From a checkpoint of a small transformer trained on Wikipedia: a variant of Adam for these matrices.
MLP neurons of a small language model. Each row is named by its layer, matrix (gate and up: input weights) and neuron, and shows model dimensions 48-111. Each number is 128 + 24 x the weight over its row's rms, rounded and kept within 0 to 255. A neuron's up and down rows have the sign that makes its largest values positive.
A block is one neuron, or neurons of one layer that tend to fire together. Before each block is what it responds to, as a language model described it from the Wikipedia text at the highest values.

Responds to: Clause-ending commas and colons
L2.gate129 [154 168 119 124 136 133 143 163 144 153  86 126 165 159 127 105 174 128  97 158 167 108 152 127 126 140  86 121 109 113 139 116 118 108 122 127 139 171 105 114 121 181 125 141 117 161 123 122  93 137 105 129 149 106 112 135 134 102 129 137 125 163 141 105]
L2.up129 [119 124 105  82 131 149 136 128 104 158 148 157 177 170 104 117 113 149 161 132 115 162 103 105  89 158 141 144 162  95 117 130 102 159 130 135 105  83 169 179 164 142 110 103 131 121 108 120  75 115 125 138 104 132 178 145 130  55 145 129 128 132 127 154]

Responds to: Mid-sentence clause commas
L5.gate23 [ 80 157 120  76 129 164  91 153 127 135 132  92 132  99 104 114 104 157 152 118 136 172 113 134 113  84 104 119 139 102  88 147 116 124 142 128 113 117 126 148 135 154  96 113 166 125 119 140 139  93 108 113 141 145 110  81  95 114 162  66 136 140 121 128]
L5.up23 [124  95 139 108 146 157 101 140  80 135 126 127 148 121 103 120 128 171 142 123 137 164 102 131  89 126 151 101 120 133  98 111 143 133 105 134 117  83 152  97 128 136 119 119  87 154 122 134 101 115 109 145 117 148 109  82 127 131 171 145 155 143 132 118]
L5.gate497 [129  92 161 176 121 128 142 141 163 115 125 163 135 140 111 158 173 175 128 132 119 153 120  80 132 101 102 142  97 125 121 113  86 144 112  91 106 104 149 122 125 140 107 115 118 145 129 196  94 138 132 145  95 182 108 122  83 166 128  93 145 170 151 129]
L5.up497 [151 124 164  98 125 164 128  96 119 122 130 145 113 112 164 138 177 102 102 129 149 106 106 129 115 119 174 137 117 139 107 119 130 160 132 171 156 129 122 102 144 105  98 151 105 135  91 121 152 161 146 132 100  93 105 102 141 125  79 157 100 108 124 125]
L5.gate530 [173 117 171 109 125 129 146  98 164 125 130 127 123  99 186 107 107 163 110 112 152 162 106  79 157 105 101  85 150 111 132 108 133 132 138 137 154 106  99  96 114 142 108 145 129 116  98 108 144 129 148  96 155 148 131 120  84 131 157 160 127 138 156 110]
L5.up530 [137 156 123 118  99 146  94 166 138 115 134 122 148 149  94 135 146 145 116 162 131 148 128 149 136 123 139  98 169 128 122 114 126 157 146 128 163 131 148 148 163 114  75 149 162 126 111 170  96 128 123  88 139 151 121  72 123 135 124 113 119 128 118 121]
L5.gate632 [131 139 111 168 120 147 124 133 123 132 133 147 163 138 152 145 143 162 131 195 132 172 154  63 149 132 136 135 109 127 101 159 118 110 146 189 143 145 123 135 143  91 108 136 146 125 144 131 122  90 109 140 150 154 112 116  82 139 177 138 127 163 113 120]
L5.up632 [106 153 167 115 125 154 127 102 109  98  84 168 162 148 124 145 122  83 131 108 159 118 122 148 103 124 100 149 149 129 123 130 131 148 150 116 136  50 127 132 160 195 134 133  76 123  94 112 100 124  86 124  84 145  72  93  92  70 139 104 137 112 140 116]
L5.gate731 [117 169 114  93 126 141 161 102 169 139 116 146 136 147 139 152 133 148 121 136 149 132 192  89 114 116 111 134 120 154 118 165 144 118 138 135 115 126 123 114 124 136 153 130 199 125 130 125 155 135 132 167 121 106 154 123 113 156 104 135 107 141 123 142]
L5.up731 [119 111 154 154  96 128 114 146 129 130 106  97 191 139 148 126 132 164 166 114 123  88 114 124 120 162 152 148  96 134 117 145 135 119 105 125 141 125 119 124 182 115  95 108 141 149 170 128 119 130 117 105 195 122 117 143 109 135 122 117 111 113 178 123]
L5.gate756 [148 103 146  84 125 154 170  79 103 146 104 140 121  99 129 100 145 157 110 114 157 116 126 101  73 130 168 136 132 131 127 122  98  96 127 154 120 161 142 115 117 134 164 124 111 111 117  74 106 141 152 158 142 143 152 114 143 203 137 183 101 108 171 126]
L5.up756 [140 117 131 123 147 123 123 146 154 154 119 163 114 143 106 114 167  88 154 150 134 137 102 118 105 116 120 118 129 135 156  91 136 111  94 116 119 125 101  93 127 110 112 115 123 118 144 117 119 107 172  89 147 143 161 151 146  89 144  98 151 179 118 109]
L5.gate801 [144 143 119  90 123 175 154 138 189 121 130 152 144 104 147 146 117 145 156 118 155 149 158 104 145 112 133 124 128 127 106 129 146 138 156 139 163 109 155 144 103 125  91 138 157 118 149 159 119 112 153  91 176 173 141  99  96 142 127 163 118 159 132 117]
L5.up801 [176 137 179 109 125 167 135 134 162 123 104 145 162 145 143 172 113 120  98 154 144 128 112 115  99 160 112 140  91 117 140 139 109 177 176 155 141 140 110 127 142 106 106 148 155 134 122 139 116 133 122  96 132 129 165 108  73 147 119 133  99 152 156 149]
L5.gate845 [106  95 160 144 111 119 122 132 118 122 123 127 125 109 126 107 118 157 137 123 128 170 173 134 128  90  99 130 161  79 116  90 125  97 140 139 139 161 120 145 151 158  99 141 135 174 157 141 117 179 123 118 157 143 140  94 112 140 110 154 155 165 118 107]
L5.up845 [136 119 106 152  91 116 135 147 151 155 153 130 140 148 150 108 101 111  86 143 162 122 176 121  89 135 108 113 150 168 115 120 110 138 129 146 104 121  83 151 176 133 117 121 139 138 122 150  70 114 115 112 144 135 114 163 135 105 129 151 165 106 132 162]

Responds to: Section heading word pieces
L2.gate417 [190 112  90 142 138  97 147 144 178 115 110 137 111 104  98 134 188 117 130 165 120 126 130 118 148 168 146 112 120 129 105 139 151 132 141 156 100 124  87  94 127 138 132 115 148 149 151 137 135 126 148 141 179 156 138  83  94 151 133 142 136 122 100 113]
L2.up417 [127 168 150 139  97  81 143 130 154 134 115 128 128  79  94 147 127 149 121 172 121 119 166 160 145 151 132  66 138 139 100 159 168 129 117 149 119 149 108 116 111 167  92 120 122 158  87 154  90 133 115 135 112 112 175  95  95 156 124 135 115 130 132  98]

Responds to: Wikipedia section-heading words
L5.gate394 [163  87 121 114 165 141 131 161 133 135  93 144 125 149 125 165 135 119  99 125 130  91 105 138 134 116 107 142 138 128 111 176 129  99 106 154 126 121 128  71 117 151  78 161 157 123 130 113 103 123 122 146 147 112 101 112 112 139 106 179 129 167 143  91]
L5.up394 [144 155 134 108 114 150 159 140 119 124 117 184 128  96 141 112 137 108 124 125 130 101 123 115 111 202 127 156 107 101 133 128 148 124 131 145 149 157 142 131 130 138 115 187 140 147 145 146 116  87 141 148 192 135 118 140 125 132 105 156 200 124 121  98]
L5.gate422 [145 151 141 134 142 109 161 131 114 100 137 164 138 132 158 132 120 108 111 122 180 163 136 144 128 133 154  97 158 132 108 156  84 157 166 152 150 119  88 115 110 134 101 137 147 160  98 153  83 132 115 118 128 115 154 119  99 147  97 138 132 149 150 131]
L5.up422 [111 122 119 125 136 142 117 171  97 115 130 138 143  93 123 157 113 138 115 136 132 111 127 152 115 139 145 165 120 111 124 142 127 175 121 196 143 142 152 101 126 125  97  92 167 167  76 109 120 148 159 158 121 107 161  87 139 137 136  93 124 140 138 142]
L5.gate541 [108 129 135  95 169 110 161 103 131 143  79 119 104  89 135 130 147  79 144  99 111 131 130 185 161  91 122 137 148 139  97  92 143  86 143 120  84 119 150 108 132 147 146 138 127 129 107 149 138 174 140 116 134 149 161 128 114 152 146 123 159 161 127 106]
L5.up541 [135 110 141 121 136 117 146 150 113 135  68 106 140 110 143 115 139 115 137 117 120  94 127 153  98 115 103 118 119 140 131 103 158 107 157 117 137 122 154  90 137 129 164 148 151 128  87 123 119 143 128 122 125 154 175  92 120 181 117 119 147 109 132 102]
L5.gate675 [124 151 123 110 131 119 111 152  91 120 127 133 133  93 143 179 132 104 103  70 101 151 147 171 142  91 147 129 170 102 138 138 153 141 115 129 104  91  72 108 157 137 167 163 182 116 100 128 131 168 120 161 102  99 126 128  98 132 103 148 173 124 127 172]
L5.up675 [131 110 172 139 109 149 111 114 137 154 123 134 147 136 111 147 102 126 120 127 106 137 131 110  90 146 153 125 106 125 105 129 127 103 118 141 102 143 124 130 129 109  91 134 127 162 174 133 193 103 158 107 141 132 127 160 150 144 120 124 112 148 126  89]
L5.gate685 [120 105 112 114  91 120 145 106 153 122 108 134 105  79  98 170 125  82 129 117 132 157 160 158 136 102  69 156 144 121 141 119 178 117 158 153  83 155  94 142 105 137 117 126 139 135  82 119 121 173 104 146 118 116 150 149 102 112 159  94 141 147 138 100]
L5.up685 [130 116 138 148 145 124 111 127 134 150  87 119 141 144 119 117 122 112 146  98 127  92 103 161 125 157 139  62 139  87 147 164 115 145 108 134 148 181 115 151 146 151 110  98 107 140 119  87 128 144 122 122 139 139 130 134  97 155 166 136 148 142 124  86]
L5.gate723 [175 156 122 147 176 106 163 107 108 121 136 102  97  91  99  59 120 120 127 134 160 145 126 117 162 135  92 141 169 115 163 177  69 121  93 139  84 131 100  83 133 148 156  97 111  84 100 113 150 143 144 124 158 109 102 131 134 171 117  99 168 126 163 125]
L5.up723 [122 146 127 143 152 160 116 144 107 127  89  89  91 119 103 106 122 144 122 143 160 159 157 153 158 131 113 120 109 111 162 136 120 143 156 157 128 170 120  86 138 151 157  95 131 154 117 125 113  82 168 135 172 114 120 117 115 159 133 151 148 107 149 116]
L5.gate794 [112 166 121 139 159 118 147 143 143 139 142 164 114 115 131 137 125  98 131 119 143 134 155 163 117 150 135 129 147 122 107 157 106 121 140 121 108 132 157  95 147  79  92  98 161 115  79 124 117 160 166 159 106 146 122 110 145 167 120 131 168 107 121 100]
L5.up794 [146 131  79 128 160  92 104 140 125 149 149 175 122 137 144 155 163 136  87 166 115 174 146 154 133 131 131  98 117 130 116 109 132 159 108 124 134 159 153 110 135 134 113  89 128 156 139 144 155 122 135 139 134 108 160 102 142 158 115 137 119  84 137 110]
L5.gate839 [154 134 136 175 174 116 115 137  92 141 153 160 135 118 137 120 118 117 106 109 125  81 168 148 134  95 148 111 130  94 130 142 106 113 137 132  59 103 100  90 174 105 157 166 118 146 107 155 120 139 144 126 147 128 121 189 120 151 116 108 138 154 145 134]
L5.up839 [144 183 121  90 120  88 118 128  99 125  97 102  78  73 118 143 131 124 162 127 159 160 137 171 172 147 108  80 133 117 125  95 110 143 125 123 100 133 121 157 151 146 104 115 116 141 153 149 160 146 115 131 136 161 153 165 106 132 150 126 161  90  99 139]

Responds to: Heading closing markers
L3.gate134 [ 99 145  98 149 125  70 127 163 143 132 139 109 113 106 109  84 136 112 177 112 142 103 110 109 133 139 165 116 120 132 139 106 109 113 104 101 118 100  95 152 123 108 100 160 145 151 190 124  76 170 127 120 111 147 113 140  94  96 112 121 127 150 144 111]
L3.up134 [102 113 129 128 139 132 125 123 119 101 125 140 134 110  80 155 137 164 155 163 121 146 129 161 138 132 108 157 109 119 147 104 114 148 182 107 123 144 137 132 136 128 135 146 136 114 123 137 121 187 152 128  99 138 107 115 131 141 106 153 177 108 128 176]
L3.gate187 [178 166 139 124 148 142 106 121 121 132 126 121 118 128 101 148 112 151 107 146 116 130 131 140 121 128 118 115 120 152 136  88 135 128 180 131 100 172 177 102 138 127 100 159 115 128  89 151 144 100 143 135 151 188 121 126 131 181 123 139 141 132 107 115]
L3.up187 [116  97 116  96 127  94  86 146 137 121 117 102  95 109 123 145 103 148 148 115 109 114 126 182 145 139 171 109 121 136 131 130 150 132  85 142 126 116 161 140 160 100 150 116 165 149 122 146 143 129 122 111 128 130 113 124 116  88 103 120  69 144  92 137]
L3.gate322 [145 118 129  82 161 118 125 135 165 114 101 155 109  93 154 115 106 138 150 135 158 127 138 122 126 132 110 144 124 147 131 136 146 150  94 138 155 127 114 170 148 118  80 154 105 164 137 126 152  96 114 147 128 148 137 163  97 130 126 156 116 158 149 174]
L3.up322 [103 152 142 115 134 126 191 127 134 166 145 102 113 139 133 117 116 145 132  95 121 151 116 107 176 104  94 150 154 105 121 126 112 124 131 130 102 129 164 191 106 117 100 110  81 177 108 115 122  88 143  96 125 140 100 151 136 175 102 116 135  61 146 134]
L3.gate345 [126 141 150 138 155  89  96 111 141 152  72 155  97 100 156 115 118 114 166 135 108 149 111 110 105 140  94 135 167 170 128  98 173 130  67  93 136 126 139 132 125 155 107 176 110 144 111 135 133 151 148 145 138  89 134 132  89 138  96 108  83 184  91 131]
L3.up345 [ 81 125 125 109 149 106 103 126  69  64 107 138 156 104 154 172 169 100 130 161 116 129 175 163 109 156 127 120 104 157 115 118 146 122 133 123  78 186 117 131 171 152 121 120 147 135 129 132 166 117 127 157 144 108 143 121 150 121 153 153 151  97 104 160]
L3.gate381 [113 113 112 115  89 136  82 158 166 129  82 133 101  66 148 100 104 106 140  97 124 127 150 114 104 164  85 126 134 147  94 116 185 166  75 145 127 119 119 122 152 113 138 136 124 144 130 158 138  88 118 166 167 152 170 119 123 138  88 124 121 141  95 131]
L3.up381 [120 119 107 146  92 123 110 119  96 107 108 136 140  92 132  84 134 125 121 116 117 156 165 124 110 121 113  87 164 106 113 109 112 147  93 112 143 138  90 100 114 135 103 111 133 156 143 174 120 136 136 114 114 122 116 147 126 147  83 178 129 126  71 138]
L3.gate521 [ 94 142  93 138 109 116  99 129 174 111 167 143 169 138 127 161 140 155 153 141 151 124 143 142 107  84 149  92 158 118  94  87 122 137 158 142 149 122 110 126  80 117 100 114 125  99 148 141 103 124  94 139 125 142 141  54 114  87 102 153 112 115 151 168]
L3.up521 [179 132 117 104 150 141  93 108 110 157 139 148 138 142 130 106 109 140  92 141  82 145 159 127 180 150 131 123 108 162  72 102 109 102 144 143 136 150 173 102 152  88 144 153 113 135  81 167 128 133 150 128  95 146 110 139 131 136 109 138 147  87  95 135]
L3.gate633 [152 114 119 141 111 106  91 171 124 158 148 108 175  81 118 150 101 133 173 109 118  77 157 121 139  89 146 128 145 120 145 138 140 138 138 125 151 147 101 177 124 108 127 136 161 143 162 115 118 113 129 123 135 167 140 119 105 135 179 114 130 129 131 105]
L3.up633 [184 133 104 116 119 124  84 118 121 154 136 127 106 109 105 134  94  87 123 126 136 128  87 174 127 127 116 120 126 137 154  74 158  92 162 111 134 140 151 163 118 126 141 113 159 115  84 144 134 176 166 174 109 125 150 134 123 152 108 104 123  83  88 124]
L3.gate778 [136 121 186 141  83 172 125 131 111 147 132 106 136  77 123 141 127 139 126 151 126 115 158 146 122 147  99 133 140 112  98 116 145 116 117 163 128 151  95 185 140 133 106 137 151 154 126 149 131 116 104 179 123 137 128 140 124 115 113 100  98 139 109 135]
L3.up778 [117 111 143  83 134 110  91 121 173 111 116 122 133 141 157 127 163 159 131 130 129 128 115 122 103 133 116 162 122 124 101 116 113 148 136 140 141 139 142  94 121  92 153 131 142 120 128 170 121 128 119 152  89 143 174 114 107 165 137 150 178  96 101 159]

Responds to: Infobox field-label endings
L3.gate1 [117 107 109 100 132 103 142  81 134 120 147 124 132  80 162 137 178 134 123  90 147 140 141 135 136 123 115 146 119 140  95 127 124 134 131  94 124 143 111  75 138 108 129 120 118 146 116 125 119 128 148 136 140 168 157 137 109 102  76 103 163 134 125 131]
L3.up1 [132 120 114 127 136 115  99 132 142 140 106 124 133 147 113  98 131 170  87 140 144 144 138 117 124 194 129 132 152 150 134 141 118 158 133 136 119 163 147  91 129 155 121 125 112  97 132 124 117  77 120 106 159  94 174 153  80 104  93 163 105 162 162 140]
L3.gate2 [140  91 191 114 149  98 143 141 146 118  96 141 120  97 125  97 120  81 111 157 142 118 142 140 157 113 132 133 146 115  72 145 171 118 119 155  86 176 156 105 182  78 116 109 130 128 123 137 184 138 135 159 136 117 125 123 142 140 108 118 148 131 151 145]
L3.up2 [112 138 101 123 112 149 143 141 137  85 102 119  96 142 111 114 120 113  57 119 103 130 150 141 127  97 114 144 125 112 132 106 116 118 154 129 119 132 145 137 109 128 144 134  97 143 106 130 137 146 123 119 153 189 154 164 138 159 121 116 120 111  90 157]
L3.gate41 [ 90 126 128 105 139  69 146 132 133 130 107 127  91 129 139 124 114 142 123 156 115 145 107 133 165 142 141 162 132 126 135 111 158 148 114 125 151 138 141 121 139 139 141 111 143 114 119 103 125 102 150  91 113 124 150 125  63 145 125 123 107 133 171 133]
L3.up41 [146  73 106  99 153 139 110  99 129 106 134 124 110  99 104 139 139 170  67 130 139 119  89 156 103 149  71  91 123 125 133 131 150  90 147  91 110 125 132  78 112 107 141 125 179 131 126 108 149 147 135 121 158 122 133 122 174 143  87 177  95 147  91 106]
L3.gate202 [130 128 124 135 121 113 110  92  91 119 136 144 143 143 144 140 109 114  84 128  99  99 163 109 152  70 155 128 126 114 118 159 109 115 186 137  67 164 113  67 122  60 152 157 129 126 163 153 145 179 108 147 131 130  94 133 155 128 112  90 101 119  99 108]
L3.up202 [120 158 115 107  98 147 169 119 117 131 109 103 162 189 176 142 151 138  97 156 152 105 136  87 142 130 107 149 110  94  83 171 147 127 141 153 111 164 125 104 159 128 113 145  93 137 146 190 140 143 102 117 122 131 116 117 150 121 147 125 157 129 133  89]
L3.gate214 [135 147 100 115 113 116  73  98 128 165 112 123 104 124 140 138  83 130 117  94 128 130 145 132 119 145 155 164 129 139  94 163 139 140  92 145 160 145 113  98 148 110 164 113 148 143 118 152 144 141  97 108 166 158 135 113 138 117 103 118 107 108 142 160]
L3.up214 [140 139 111 119 120 140  89 131 110 116 178 140 118 114 107 139  99 116  97 113  80 145 138 119 178 123 119 149 148 147 111 141 141 163 122 125 139 131 117 113 164 119 126 135 165 175 151 152 129 154 103 153 124 118 167 130 106 106 112  99  94 120 123 143]
L3.gate450 [ 98 132 118 120 142 149 155 110 108 103 125 138 106  84 130 152 114 120 155 149 107  90 154  64 163 133 150 137 153 156 130 176  94 118 151 135 129 116  84 132 166 122 131 155 149 136 170 153 150 110 128 123 153 144 127 117 110 127 144 109 105 136 120 114]
L3.up450 [130 149 167 139  82 172 151  98  89 103 120 136 123 142 149 138 115 118 144 154  96 100 122 104 134 154 142 115 137 134 138 101 158 133 107 113 139 112 162 108 138 109 118 121 102 156  99  94 195 104 164 129 142  79 132  94 126 193 120 148  93 127 107 141]
L3.gate495 [150 160 115 116  84  96 157 104 110 151 164 162 101 119 122 140 151 162 109 103 143 156 122  76 109 126 136  99 150 123 116 126 123 120 170 124 115 161 127 142 105 127 156 144  98 170 122 107 135 112 108 131 133 120 140 126 129 122 142 129 122 132 128 117]
L3.up495 [128 122 161 168 127 145  95  91  91 123 128 135 147 139 156 178 107 138 100 154 135 120 141 111 141 144 106 146  73 111  63 153 128 115 152 121 113 127 131 129 107  73 107 149 150 141 138 150 173 175 138 157 119 115 116 112 155  97 118 131 120 143 127 113]
L3.gate880 [150 111 113  99  89 169 145 119 173 109 101 101 109 135 168 172 112 138  66 153 163 157 138 148 141 147 161 135 149 145  93 131 148 115 108 152 140 120 111  70 159 115 146 139 141 120 123 164 132  88  98 103 108 161 142 109 134 109 147 150 107  98 132 159]
L3.up880 [123  66 123 162 128 174 153 119 109 115  95 129 133 123 133  90 124 163  99  93 131 130 117 111 129 108 130  89 127 107 124 166 131 152 120 146 138 173 138  73 163 115 151 154 131 156 102 142 158 128  70 124 137 131 149 154 107  90 128 143 135 120 112  89]

Responds to: Credit-field "by" and colons
L5.gate1 [133 124  78 146 155 141 126 126 105  78 137 136 110 130  56 152 111 134 102 134 123 158 119 119 121  82  94 123 143 135 114  97 143 109 120 119 123 108 121 109  99 132 101 134 134  83 127 143 161 128 105  98  93 125 167 127 117 119  68 141 134 137 156 158]
L5.up1 [177  98 100 134 129 139 155 134 112 118 155 121 139 105 101 131 104 149 116 104 140 137 133 148 132  99 122 129 100 128 134  88 151  84 107 159  90 161 129  99 111 113 128 117 138  64 114 129 195 122 103 138 113 156 134 135  92 138  88 108 100  83 151 154]
L5.gate298 [125 153  91 129 119 170 127 117 123 171 112 154 114 103 150 109 133 149 105 138 141 147 126 124  91 112  68 158 130 171 138 145  99 104 133 124 117 115 159 146 127 149 143 124 122 145 160 189 120 146 101 136 116 122 122 146  92 125 178 150 137 134 171 139]
L5.up298 [133 179 124 131  67  86 143  97 115 123 112 117 103 137 134 143 143 163  95 144 169 159 112 123 106 154 133 119 148 147 116 130 149 145 143  88 176 168 148  68 146 129 166 140 126  77 126 159 163  80 113 120  84  90 108 165 115 125 129 136 108 182 115 109]
L5.gate428 [134 109 137 140 151 146 126 123 126  93  95 195 131 170  87 163 117 117 135 100 136 106 159 127 142  87  91 111 121 179 142 146  84 103 142 122 154 117  99  90 146 137  96 111 147  99 146 129 140 126 116  94  67 142 124 113 165 154 116 106  98 146 149 129]
L5.up428 [129 121 150 140 127 162 159 118 145 111 139 143 146 169  96 130 138 140 133 114 106 105 131 152 139 104  78 151 126 105 140  97 177 119 172 111 120 110 152 126 160 109 119 120 142 162 115 131 135 131 151 115  81 122 129 139 168 104 104 119 121 165 164 113]
L5.gate563 [125 153 137 144 143 153 130 117 131 148 107 128 121 147  83 131 154 156 118 112 127  86  87 142 154 131 106 157 114 120 121 161 154  91 146 135 126 135 122  74 165  86 128 118 140 172 130 133 155  98 115 138 143 136 150 120 109 125 148 109 119 162  97 115]
L5.up563 [129 156 125 133  81 137 158 107 158 128 127 160 116 146 142 111 111 165 154 112 168 115 128 138 104 155 161 141 154 109 144 170 132 140 139 189 137  97 145 135 173 157 140 125 151  96 127 128 160 120 151  84  84 131 128 152 127 161 162 193 127 135 131 123]
L5.gate648 [158 128 164  93 102 121 151 116 122 129 141 131 103  85 142 149  98 136 135  96 105 165 103 126 140 159 118 120 111 109 129 113 121 114 102 148 132 151 134 156 165 165 110 149 101 170 120 103 138 163 172 131 157 112 134  98 155 158 159 171 146 124 115  93]
L5.up648 [145 103 183 107  74 127  83 154 101 121 159 138 129 116 121 176 109 118 137  83 111 130 138 130 138 140 147 161 115 126  59 176 126 149 113 136  97 118 115 124 107 103 109 146 185 156 158 129 150 148 147 150 151 170 112 128 140 131 115 141 165 113 146 151]
L5.gate687 [134 127 121 140 122 122 131 129 139  97 122 120 120 130 127 132 134 163 144 127 128  96 159 115 133 151 130  83 129 136 136 171 150 129  86 115 112 133 147  86 127 103 154 110 148 137 102 130 194 124 120 149 149 111 138 143 123 167  98 102 131 135 113 174]
L5.up687 [105 140 155 126 180 139 143 118 144 129  82 117 138 101 149 127 135 154 124 138 125 106 135 101 125 108 134 165 129 134  81 150 186 103 113 143 113 167  87 115 156 125 133 129 137  70 153 122 118 121 109  76 139  86 144  82 116 111  86 167 115 140  98 160]
L5.gate724 [127 119 125 125 122 149 158  95 139 117 124  98 144 114 129 118 128 134 114 100 134 132 140 155 165 113 100 145 141 107 112 143  95 101 114 159 146 164 143 140 144 114 154 140 134 159 145 111 158 152 133 110 102 128 137 151 150 151 180 115 100 171 120 108]
L5.up724 [131 143 101 114 123 175 166 176 145 165 155 149 133 152 134 161 171 143 158 113  98 136 113  85 107 140 126 111 142 121 120 139 105  74  80 134  83 124 169 114 103 109 109  82 122 135 153 111 101 119 140 107 128  77 151 146 190 133 171 104 103 179  96  90]
L5.gate746 [102 137 137 154 121 138 157  84 159 145 154 101  70 136 121 124 127 168 113 150 161 150 155 100 107 179 122 105  88 139 127  91 107  98  99  91  99 161 128 114 115 127 120 105 103 137 161  89 149 120 151 134 112 109 160 133 118 155  95 162 127 103 115 143]
L5.up746 [126 161  88 185 110  95 118 137 123 171 103 135 130 138 147  38  71 132 144  96 110 136 165 169 138 131 139 123 137 135 151 148 121 151 133 134 144 169 147 126 152 124 161  91 153 147  82 149 120 136  88 110 153 153 100 137 126 120 163 135 139 131 158 134]

Responds to: Preposition-phrase opener
L2.gate816 [115 115  97 138 128  97 170 120 114 144 172 135 123 159  80 139 101 125 141 120 128 137 149 115 125  98 139 161 122  98 131 157 115 100 165 144  82 141  97 180 131 123 137 130 105 129 194 174 127 112 178 124 115  98 129 105 151 127  91 138 116 156  69 136]
L2.up816 [150 167 162 104 131 151  99 132 133  92 144 101 147 103 144 177 123 169  57 149 122 124 143 144 166 157  73 116  93 124 105 134 148  98 103 122 122 169 115 120 121 117 121 112 123 142 149 160 126 160 146 153 105 124 120  96 124 173 115 166 120 151  84 116]

Responds to: Wikipedia structure headings
L3.gate30 [143 163 100 118 160  79 131 174 117 137 101 111 136 126 144 112 195  90  92 133 119 140  82 111 148 105 137  72 118  73 160 119 119  87 133 149 123 130 125 137 144 148 136 168 145 180 134 163 119 108 111 108 124 165  88 132 138 132  71 111 102 103 139 153]
L3.up30 [167 125 199 126 109 116 173 119 156 158 108 196 122 127 163 144 165 131 123 113 133 186 100 117 144 116  83 115 137  93 136 149 104 131 115 145 134 152 153 139 147 107 155  97 113 141 131 145 124 103 143 107 133 135 130 130 138 130 133 152 113 113 103 109]
L3.gate121 [ 80 130 112  93 126 142 110 151 148 152 155 146 145 136 124 129 183 113 101 130 123 158 140 145 124 148 200 127 148 110 185 146 158 119 137 144 134  88  88  75 124  94 163 137 120 136 134 100 170 130 146 157 144 141  91 131 109 114 132 151 130  79 167  93]
L3.up121 [110 129 132 150 124 128 130 107 180 170 150 105 127 175 116 102 156 126 117  97  89 105 124 106  98 124 142 132 148 128 117 140 119 154 147 159  84 160 170 114 104  90 160  84 136 110 174 138 112 172 138 128 146 122 170  79 144 181 168 112 122 125 142  93]
L3.gate320 [139 168 134 119 168 119 105 125 127 102 126 114 101 142  90 118 148 121 119 108 162 102 157  89 109 165 115  80 113 100 113 168 128 133  93 124 115 102 114 129 112 112  93 111 122 140 147 152 136 122 145 125 149 103 144 126 131  99 152 139 155 147 176 142]
L3.up320 [ 85 140 118 116 127 156 152 131 124 130 148 132 147 123 160 147 102  98  83 148  94 110 150 124 122 132 128  74  90 146 132 165 152 133 107 136 132 171 131 131 152 132 108 163 138 141 158 137 142 123  77  97 141 164 125 161 112 116 119 136 134  77 119 136]
L3.gate354 [ 94 125 149 110 142  99 104 110 119 130 110 177 125 126 118 101 132  95 106 110 107 105 117  96 175 148 136 129 164 154  97 136 129 122 129 118 143 133  87  96 108 115  69  92 107 123 170 133 150 138 127  93 173 114 115 112 154 127 151 112 152 177 125 104]
L3.up354 [113 131  81 104 133 120  60 139 131 176  99 150 120 133 136 134 144 126 145 126 145 114 160 123 102 157 142 152 151 130 128 123 166 138 106 136 108 144  85 103 100 102 103 101 144 157 133 130 147 129 103  79 190 150 155  85 114 124 105 126 158 162 142  99]
L3.gate385 [111 119  73 134 125  70 119 101 137 134 134 139 103 108  97 113 160 120 113 147 107 119 147 132 156 147 118 135 139 159 106 130 167 133 106 120  92 122  86  90 133 120 130 129 150 116 149 116 167 101  74 123 158 164 112 117 121 127 104 129 100 159 130 126]
L3.up385 [141  80 142 103 117 145 143 121 165 160 188 110 100 142 106 112 132 104 137 127 101 155  99 132 121 117 116  79 148 118 123 141 165 125 143 156 151  89 141 110  99  98 104  70 137 147 112  81 126 108 109 124 127 158 164 127 169 143 161 132 134 129 104 105]
L3.gate557 [147 181 133 162 157 122 142 123 107 121 159 113 138  97 120  95 134 118 117 103  83 116 139 161 177 143 114 127 110 107  55 134 152 102  95 120 117 109 149  51 140 126 180 137 122  96 140 128 108 143 170 115 154 149 138  89 123 129 100 123 107 145 166 147]
L3.up557 [118 114  87 143 164 107 106  81 129 114 144 154  87 110 136 131 119 120 122 124 104 160 112 132 147 112 115 122 101 137  81 154 111 150 123 125 106 169 119 119  85 105 139  93 109 114 142 105 113 140 131 160 148 116 109  99 147 148  94  70 122  79 110 176]
L3.gate842 [157 100 127 104 150 131 110 138 107 148 119 163 156 157 103 107 137 101 155 128 146 124 161 138 127 117 116  99 157  96 126 129 140 119 132 112 129 144 135  87 138  78  94 142 138 145 166 106 159 136 124 132  94  98 143 150 118 131 142 200 182 153 122  93]
L3.up842 [113  66 131  96 143 111 131 134 171 170 125 146  79 165 108 185 172 210 138 104 100 132 159 112 126 131  97 111 110 115 157 161 107 136 115 146 172 119 133  97 107 125 121  83 115 135 136  98 120 126 127 109 109 104 120 144 104 154 147 131 136 162 117 112]
L3.gate865 [131 105 131  94 126 132  98 126 113 126 128 149 102 121 113 115 141 144 129 139 146 138 139 128 119 153 134 114 123 160 111 113 183 126 113 149 137 117 117 107  62 138  95  99 153 118 137  88 141 124 165 108 162 123 131  84 117 149 139 123 175  83  86 156]
L3.up865 [170 126 152 107 156 109  90 141 121 106 160 153  91  84 113 139 151  82 111  97 133 110 127 125 166 123 147 128 132 136 130  88 121 109 148 113 115 146 138  93 125  87 154 148 116  95 147 113 136 149 155 156  95 162 117 126 148 112  88 111 138  96 109 167]